From a checkpoint of a small transformer trained on Wikipedia: vocabulary 1024, attention and MLP in parallel.
MLP neurons of a small language model. Each row is named by its layer, matrix (up: input weights) and neuron, and shows model dimensions 0-191. Each number is 500 + 25 x the weight over its row's rms, rounded and kept within 0 to 999. Numbers have three digits each.
After each neuron's rows, "fires on" lists the tokens most often at its 100 highest values on Wikipedia text that the model never trained on.

L9.up294:516522475519531507529505485472481536529514459489489513498499514496452519513520538499478519516515472537494509531496489520451501523483518510535519536504525460460479464513536500516472476503478494497499473488518472518496448485504524527491431485504499500519481562505533517504521489519506490492458467484486503493515482493472508503487494519451519542542501453491513515496471529529516468502520495463524468556466456489524471500484499495533514495507542458501485463480491528476547496495449521477476513516566504525473473491483481523484507513491489548442502470502508525523559499532518477497
fires on: "ot", " ", "per", "re", "du", "le"

L3.up901:542473450466514488508529500532515506487523509529482485476502466477510493525510541496528491475475510464517477525508520530507520499471455473481505488514490443487507507475502549519482522441523508539514430543525512547486477515492461545491486525521526482511491482543527472517521522508464503478528520500471547523447478490501498477554528551504491483506477493534493479484527518516483519477525527486492518500505489476545508523457503472502513525506492460519496436472477511484511457481502479498505505468516517522484478490498488503462528496464556521520460505495479468521488531491487524520
fires on: "s", " and", "ines", "ly", " but", "es"

L11.up622:508491477457467488502514522486506500542542473527483528458533562472522492518489495458496524508455508511491485493509505453498473483539492497520530508558499492491501519540523499510468478493501506507507509490486527510491486501483476517494514497526495501526514509559543508460465515496491500533552495485536428496468494483517511517530518445466457535514502473462518489491506526524540509492450490519505512512518550508518490475527480491493472485496484512491497538452522502498513532501486507485560453502487512501533496514516525494486470481444480472482463470490459518568499543509517510497
fires on: "ly", "is", " to", ":", " and", "s"

L10.up409:492526498468512473522499473523467553547522500533518492499457532490502489527487521497482502507487496498491502487496534482468524500501518512485498493534532480492520478562488528504477477509532503494503439512471537515497458493472493526528511522537458505492507493540534517512518531494506498428486525496530509507512453500487475450506506516510488531465483488486501485522475494517537514474469487510497548454497483458502491482502473471463525514496446496487488489503518504453526461482529469456508461485524477548542473524516470480460478488425486527476507498501493525550528513477474503502
fires on: "ly", ".", " and", "-", "her"

L4.up705:457533503481463507492437536513507474476488518472491510434530498470501503486493485529491460472482522510455501474494510465498499528526461474537508514530511526477487504509532498458520473467517545495494516520540508516549483535537520476551482497495489482550489503536530503500512488470489464470509511478553484472478535514504520494495485470503489491484509543520504516516492474506476473502496486490503520491522471492462463486469501497478542553474521470506547484470542510496496536531503475498429495489480515534467526483529483519515515490538539523538516516468461530470505490525507505499
fires on: "ood", "ity", " the", " work"

L10.up143:516430530500526503509494515499494488508469470494491503548538524502503493520480511463478481498456511501510515479502507475487461496483501507501509516494517482474535523498418497505519502522521498512498498506479482496498497514539472472501464533529507508503527459518510497534455495456529537513532525497533534508523517483517532498522498504498535445501475468504478537534470479517487442505464429500497490452486504508519474512449492491533497480466527513471526518504512562523530523520521511473476499535497521516470534529508486516495459502520443481496505483510526470520465493531493487433
fires on: " in", ",", "ince", "1", ":"

L10.up281:495498463522463504508519498472502472476484509486470502466488509507486525496525482474489527526510487510521518487518484508461449480536489530478465485524511492509461467518517483469483504467499492538469479516467511482480521516526478509502483539485516510508520484503486489509470482498496510494497490518549532509495551507497557529500522521478471556528463515525500483492498517479461489491500504489545526508519427511472530482538516498505516496536525458519499530515512472496495485502475526514484468499564497465516446528585502540499530517523486499479502534562495474478489458506455459459
fires on: "es", "y", "s", "er", "ri"

L4.up21:558532494479499506507480532563529533530516458548501504474523534548494493524503529504508486488481468493516484490492509463522492482501489530490508489493525428492513516492494518492518502537522510533510488482460433524512485522517460514510510500504487546543496496470501461472490535467518535487475471485509517506485451482528504496471493503540533515489489476540488493517513498535475461506488515475480515505490461500476482486525513527493498485488507506548501474495451520531519533501475512472493531473490459513513542472492567486489513482495552495498485499435466489512445528505508524528
fires on: "m", "n", "es", "s"

L3.up941:499469447494474560453491525501519491493515472523474491503468513506526472459497510513503499509488501503524469500513506475480472494464520518480468511475526516457508478473515484465491479492521501547514492505494510528500453500490495521518511466523468506482535494510462484460494489504467511488441478507557515486499512477474523462451530495478494517492563503520478517461457473523562472520523513528552474497556521523507563483484473501473484499514503489517510507506493529514518515533557517507450520559469485478484490525472562500482519499518502482476494471496479520491474488499491488490
fires on: "\n", " and", ")\n", "pt", "T", " |\n"

L10.up912:465533509487495479466479498502482520495455496548491545516502533461509516485507505501503541470549503471487493517480482499482492534550480506514508488446514485455505460524506539462517502457511504492487504499470504531492488497527538506499494515481509503517474464481496467475542516511482521534507533477570514513467523553520493509554471478505493516466488531472509504483535494517488495554518516489506507513469503524501489529538491489470416498486526543515465532501445510459493488496546530500523466458526503490469480526499498490473473486532517511522506491527489470507492448505521512493
fires on: " has", "ing", "ed", "em", "i", "ab"

L3.up117:506513507515487523463510519478479485495500521528496477492440500474514466509503497497476469509452499501518476502501470559494532507471518472498450499529554509493452487518476502530497518483517524503501499477514512535485518567487509540528510519454536491463528494498478508495470524513461533472506505488468513496509502446527463530465470461483531509461490471500488487496500492525518516491500506493519479451547503505466545436492466481471471529529506486535515475533490544483516480508534494504458499543458504473515515484473529515510516502463490465465522523534491473520487494504536529540
fires on: "==", "\n", " S", "ts", ")\n"

L9.up801:499562461526490501515512507499486492524488470516466518568474506503498487535480500500512473556480491481485511514477506464452474486510512540480507458493529508511483521467503492448467495487519485497487529509537519471520484522533501484484491472491509507481478515473487472495533507512517557435492502474495512539474517510490491482525515504519497523463520469493555461473509462526538492481524456430527486509518475520485546514500487485477497476496482500475444525483527537504518515498505530551540519537520489528531517470505509526474522477494467527452510507481528523494520538515511519471
fires on: "re", "ab", " n", "eng", "w"

L9.up631:541479501462546456524509505489527522499501474489503493497481485530478554492496506499490500567445512467473494500502491534491487474478526503493513482481519503531534532503502523469439476472502515461480496481515487480493537475489511520447533475526526495438506489501529558461498491526491482465501517532491530495532464462539527463513470516457529533531442468495532511480500513504486506519515481490482508505528501500532510502474529536536503486494505534503496471484482475473503479465516492477512529511495518507489519517580515510481466520513489495491476473515501548513536511537532483469
fires on: ".\n\n", "\n\n", ")\n\n", "u", "ic", "ict"

L11.up426:529483474538473483510533525470508508563495485526481479485492478483489485496526518502527481516500489542525561520516511500469496513526504491454483497528494520518488498486492542480522492470495508524484457497461495470507497483458517516451504523473508471529482544524507497506457496475507428512517548464535469477475498498497524539505512505535535467512471515531528496507473510529458533500473507488514473499512484513484464483495532530526498504507518514534470466532463486490479480535518488499483493571534507493518451552505490550476493503499489499502467511539474468537441483495496502474
fires on: "ers", "ents", "s", "ations", "es", "ters"

L3.up361:523479498437496497524533511507467484522456495524476516538458474503514528523514486460498492478521558487480481531459540471533480487503492475477492497497529475489536497538497497553467506469481517509488534493484476500505506489509504512501495541506464458548501509472529512478476502510542491499452540507479519485485505510548529506498510517468466474453492479527516541503509493490498469493505497475480484427448452522530508529509482517488550497477519544490532470494496526514513497490551505507515483479487482486486498556489469517543479521512492505477497490521505523519517547477468507552
fires on: "ame", " |", ",", " years", " January", "ruary"

L11.up884:521523514509507461526537514524528498535472482527493484485560461531513490491509576479464503466512519469472509479455474486491522510525507548502466506469519464517504509475446503494523560491468488473502402481508527504489485506486461501505507520459469520473498502533524497480480506480515532537504508514480547480499474511489473512539471529488524512526494460506496506498478489507474509501470513482492489455454490488517524531552462535534473496479503501486496525486493461471537501511455517482500500469526511484502491511531506498506507531456503515480497517536529541486522507524485520477
fires on: " J", "r", " again", " |", "on", "."

L6.up636:495503516512495489528540557478509531501525487530533526488478561471520524497490519543484530491523489503511560485513510508495530507538526497470479505476468525522468455509524502482500534507496492520523487512482494571513521467443482487499490460487495492504522519462459456450554491484480459535492537517530530500503503461554470494509509486523479566494488543506485501465492485535516495469444485487500460518462496485507523491507472471485485531469496487502505528520498498444478518520495485547481514531499478499478472515518482512494516493513466475507493493492523506537506513514450507491
fires on: " k", "ust", "ount", "re", "k", "en"

L4.up634:533477517531471457473478541495501513484469504485483513490500522449486509523486490498483532476515468495513520498499498466478521494502522508538488490498493468472466466525478522459538515519478539485477534481521472495508517456500537565512499503504509540492486496533546479500519434534508460447494522485491538490526503479523460531504530482437529491470457491493510472500483534503487536487474479490498494532486515513432478505516484540506529529519496543536474494477503486553466490486492466488475511543484530485460516483498490526518475522487522463513524531509482510505497475540522479512
fires on: ".", "ing", "!", " \"", " e"

L11.up130:487500493507505501523521473517521463507481501512503495503537493490500486509485521492457528575508478480554425452475493456455492495491488480502501507499474512501491463504512454462503514500524526539486464513495511511532506491511470512512503509471488517499487494481514469523512490524526542471535474507490502473501535488486524523499459550495546505455487509506509539504462522518507512489472520488464492523542540515453499491496490511490504508488461510455504471487518478492545469512528510504488539513482556501517519533443450484539499516537488481481525502524488487517522423548511473521
fires on: " ex", "er", " all", "9", "6", " l"

L3.up22:505474508453496497460508531524520500508470513488493511513479527521542488497499536453517491481496481501546472544501510509492440483486469464462475490489553505478455535527500462502523472470529484515467499529502513467496496484535505490475553525469520529535493477529499540498484463493498548469509479479513512513512507470471540527500464534497516489469549489493521501498484441487468506504491486504519529478491504504484489540496458464472470459486569496473495518498528572488494512499502496500524482522482494505498547543470457548467492505482491502477513530512495473493502497524506524475
fires on: "20", " New", " A", ",", ":", " May"

L11.up138:552536480485474492516510483499544533504445460462506477492507523506498522537554553512474503492509515450478492500503457486510531472494502508504508498492494523504475500545469518497461528494485521520494462458487507521510490457498462459521526529476503532484497474515495488496465522478434516511496490569505513520504483494525489511520488505506480526552499538466506537538468511495499490490438548465545472462535472465492515501501476505492485488517491478484522537482519498513462527501469485509471552493467488516519517512501528506500511468478547528500469500475517500505550495456499506492
fires on: ".", " |\n", "r", "|\n"

L11.up765:484512513508523503527512532495434472506511527525470512482459510491508488485492501467471519498516546468538487478506484505504489476495542473498506496471495471483486514540480487507488470486482479530516478519517511482505446484531528489508499472468514543565490490531500520529537470526527487507504496490475490483498542476492528527470500423512531481480506478479499519480505522526545500526447511452563499542528507474459534504465534487522481490506478510525510509487455483507510492494526517521471491486495524522527476535502520488478490545515470468501484509513448478524491456536537442490
fires on: "9", "00", "7", "8", "5", "6"

L7.up596:483501518470578512524463513509522519520501525517516516486489548499509520483528500481517443494479484484477482519495546495514515473501498490453479476522501494513503494513491486452490529536495517497492552524502494573525445532453475474514502493514500535485512518518470495501485522494500459484545475454545469502499495491488510512510532523481491456527488505540460462502469490553485471499489478431517533518513478459494449513513531496508484534498499525471478503492497509510488521487454486465462526494506495491492509471498517499444513513503534481510493544472477497521435505499512511505
fires on: "s", "es", "ions", "ities", "ies", "ed"

L3.up919:548511457479507481516515505514489500509526491471502478519494491444465474509499496523496479520505483509522525480530514474523522505506472510450491481518496466491540519494498503513494513526492486489527503519504493576483496502465469544496491519522487505506536481527502448528482531490501531469489542478496549478442464517478464466507513535482517501472545515511478480482456502507500537511491539474490498548510460500472500545477488489501526523473477517461498471490510513521527509552509503483491518507488519513484487480506495512449495460507543480494456461468455492525452528463539569512
fires on: "s", "es", "ers", "ing", " m", " had"

L10.up195:498484481487525498538537539491515542487469494460519484535496545502506531523499501489492525481510500467495462523483496502457529536490492500492510450534493525472501501528478519478502504520494539498496516489490484455520459533510509503464472510527497518524517505495476452476526554528496487466475491497565529429495535502514455523498459502511477534487479553493551516499550512503495463534476536495509505522483503518533512489496481493482489504509510508475517485468506481496480542538457509537491503492519464486485466505490493498534504507548467459532514507540506469469503468545491447523
fires on: "ed", "ing", " He", " app", "te"

L4.up134:456537483538511516461528457452531477498474520502512483481493492520490494464481484530495506480533485550521484499520479501455511475536536542480507521528516508481512495463526529496543530492447482522477478473522534505481497536454490495478576514534495503512508489538502500559546497474482473479497478515476519474526482500514516496498524476481552460537472458527487477513516500477481511498516494481510515531529509546523505473533450518467500498495504478528501491512476499486502472495445470481476485477472554493496498497506444542509494502514492483480508539505506514492466506533473505532
fires on: "=", "an", "form", "inn", "ill", "orld"

L4.up650:445494480555510515510499490468523475531502497521511479499497498489508506548462505462528510507550510508526510504547467474523500485481536482529527487474500457481485481461498534472493516460466531512469531478524476490488510492504496509486517510519533502519481450544448532497473474553490496479526490514511526513510491476500517524507515486499526484535493524517514535517535524498512518503455482469497478545492468517452511489518454523499476544500519483486470446509533529504449481483449531507483465528501489488520468535528461514512476537536483514498488520525525511460512502489563511473
fires on: " e", "=", " se"

L3.up236:490461502513496519554518511506503491474442497498486506542448525508531525548517482479518494489529518477494542507479513498504479495518531442464493504490494523512460496511498539490532493424534533536462521516493536415507495509514478548520491523501522471518486464506545517538503517511498486518498471497454522525504496504464451442496514538517553474493503484503499487489497521525480519468526498434488501472484499501513503475510488526529525481509497503463508493502504502483524485513507520482497547482479440485503481492518499488559518506505463517497496500495521505527476513477542490480
fires on: ",", ".", " by", " |", " in", ";"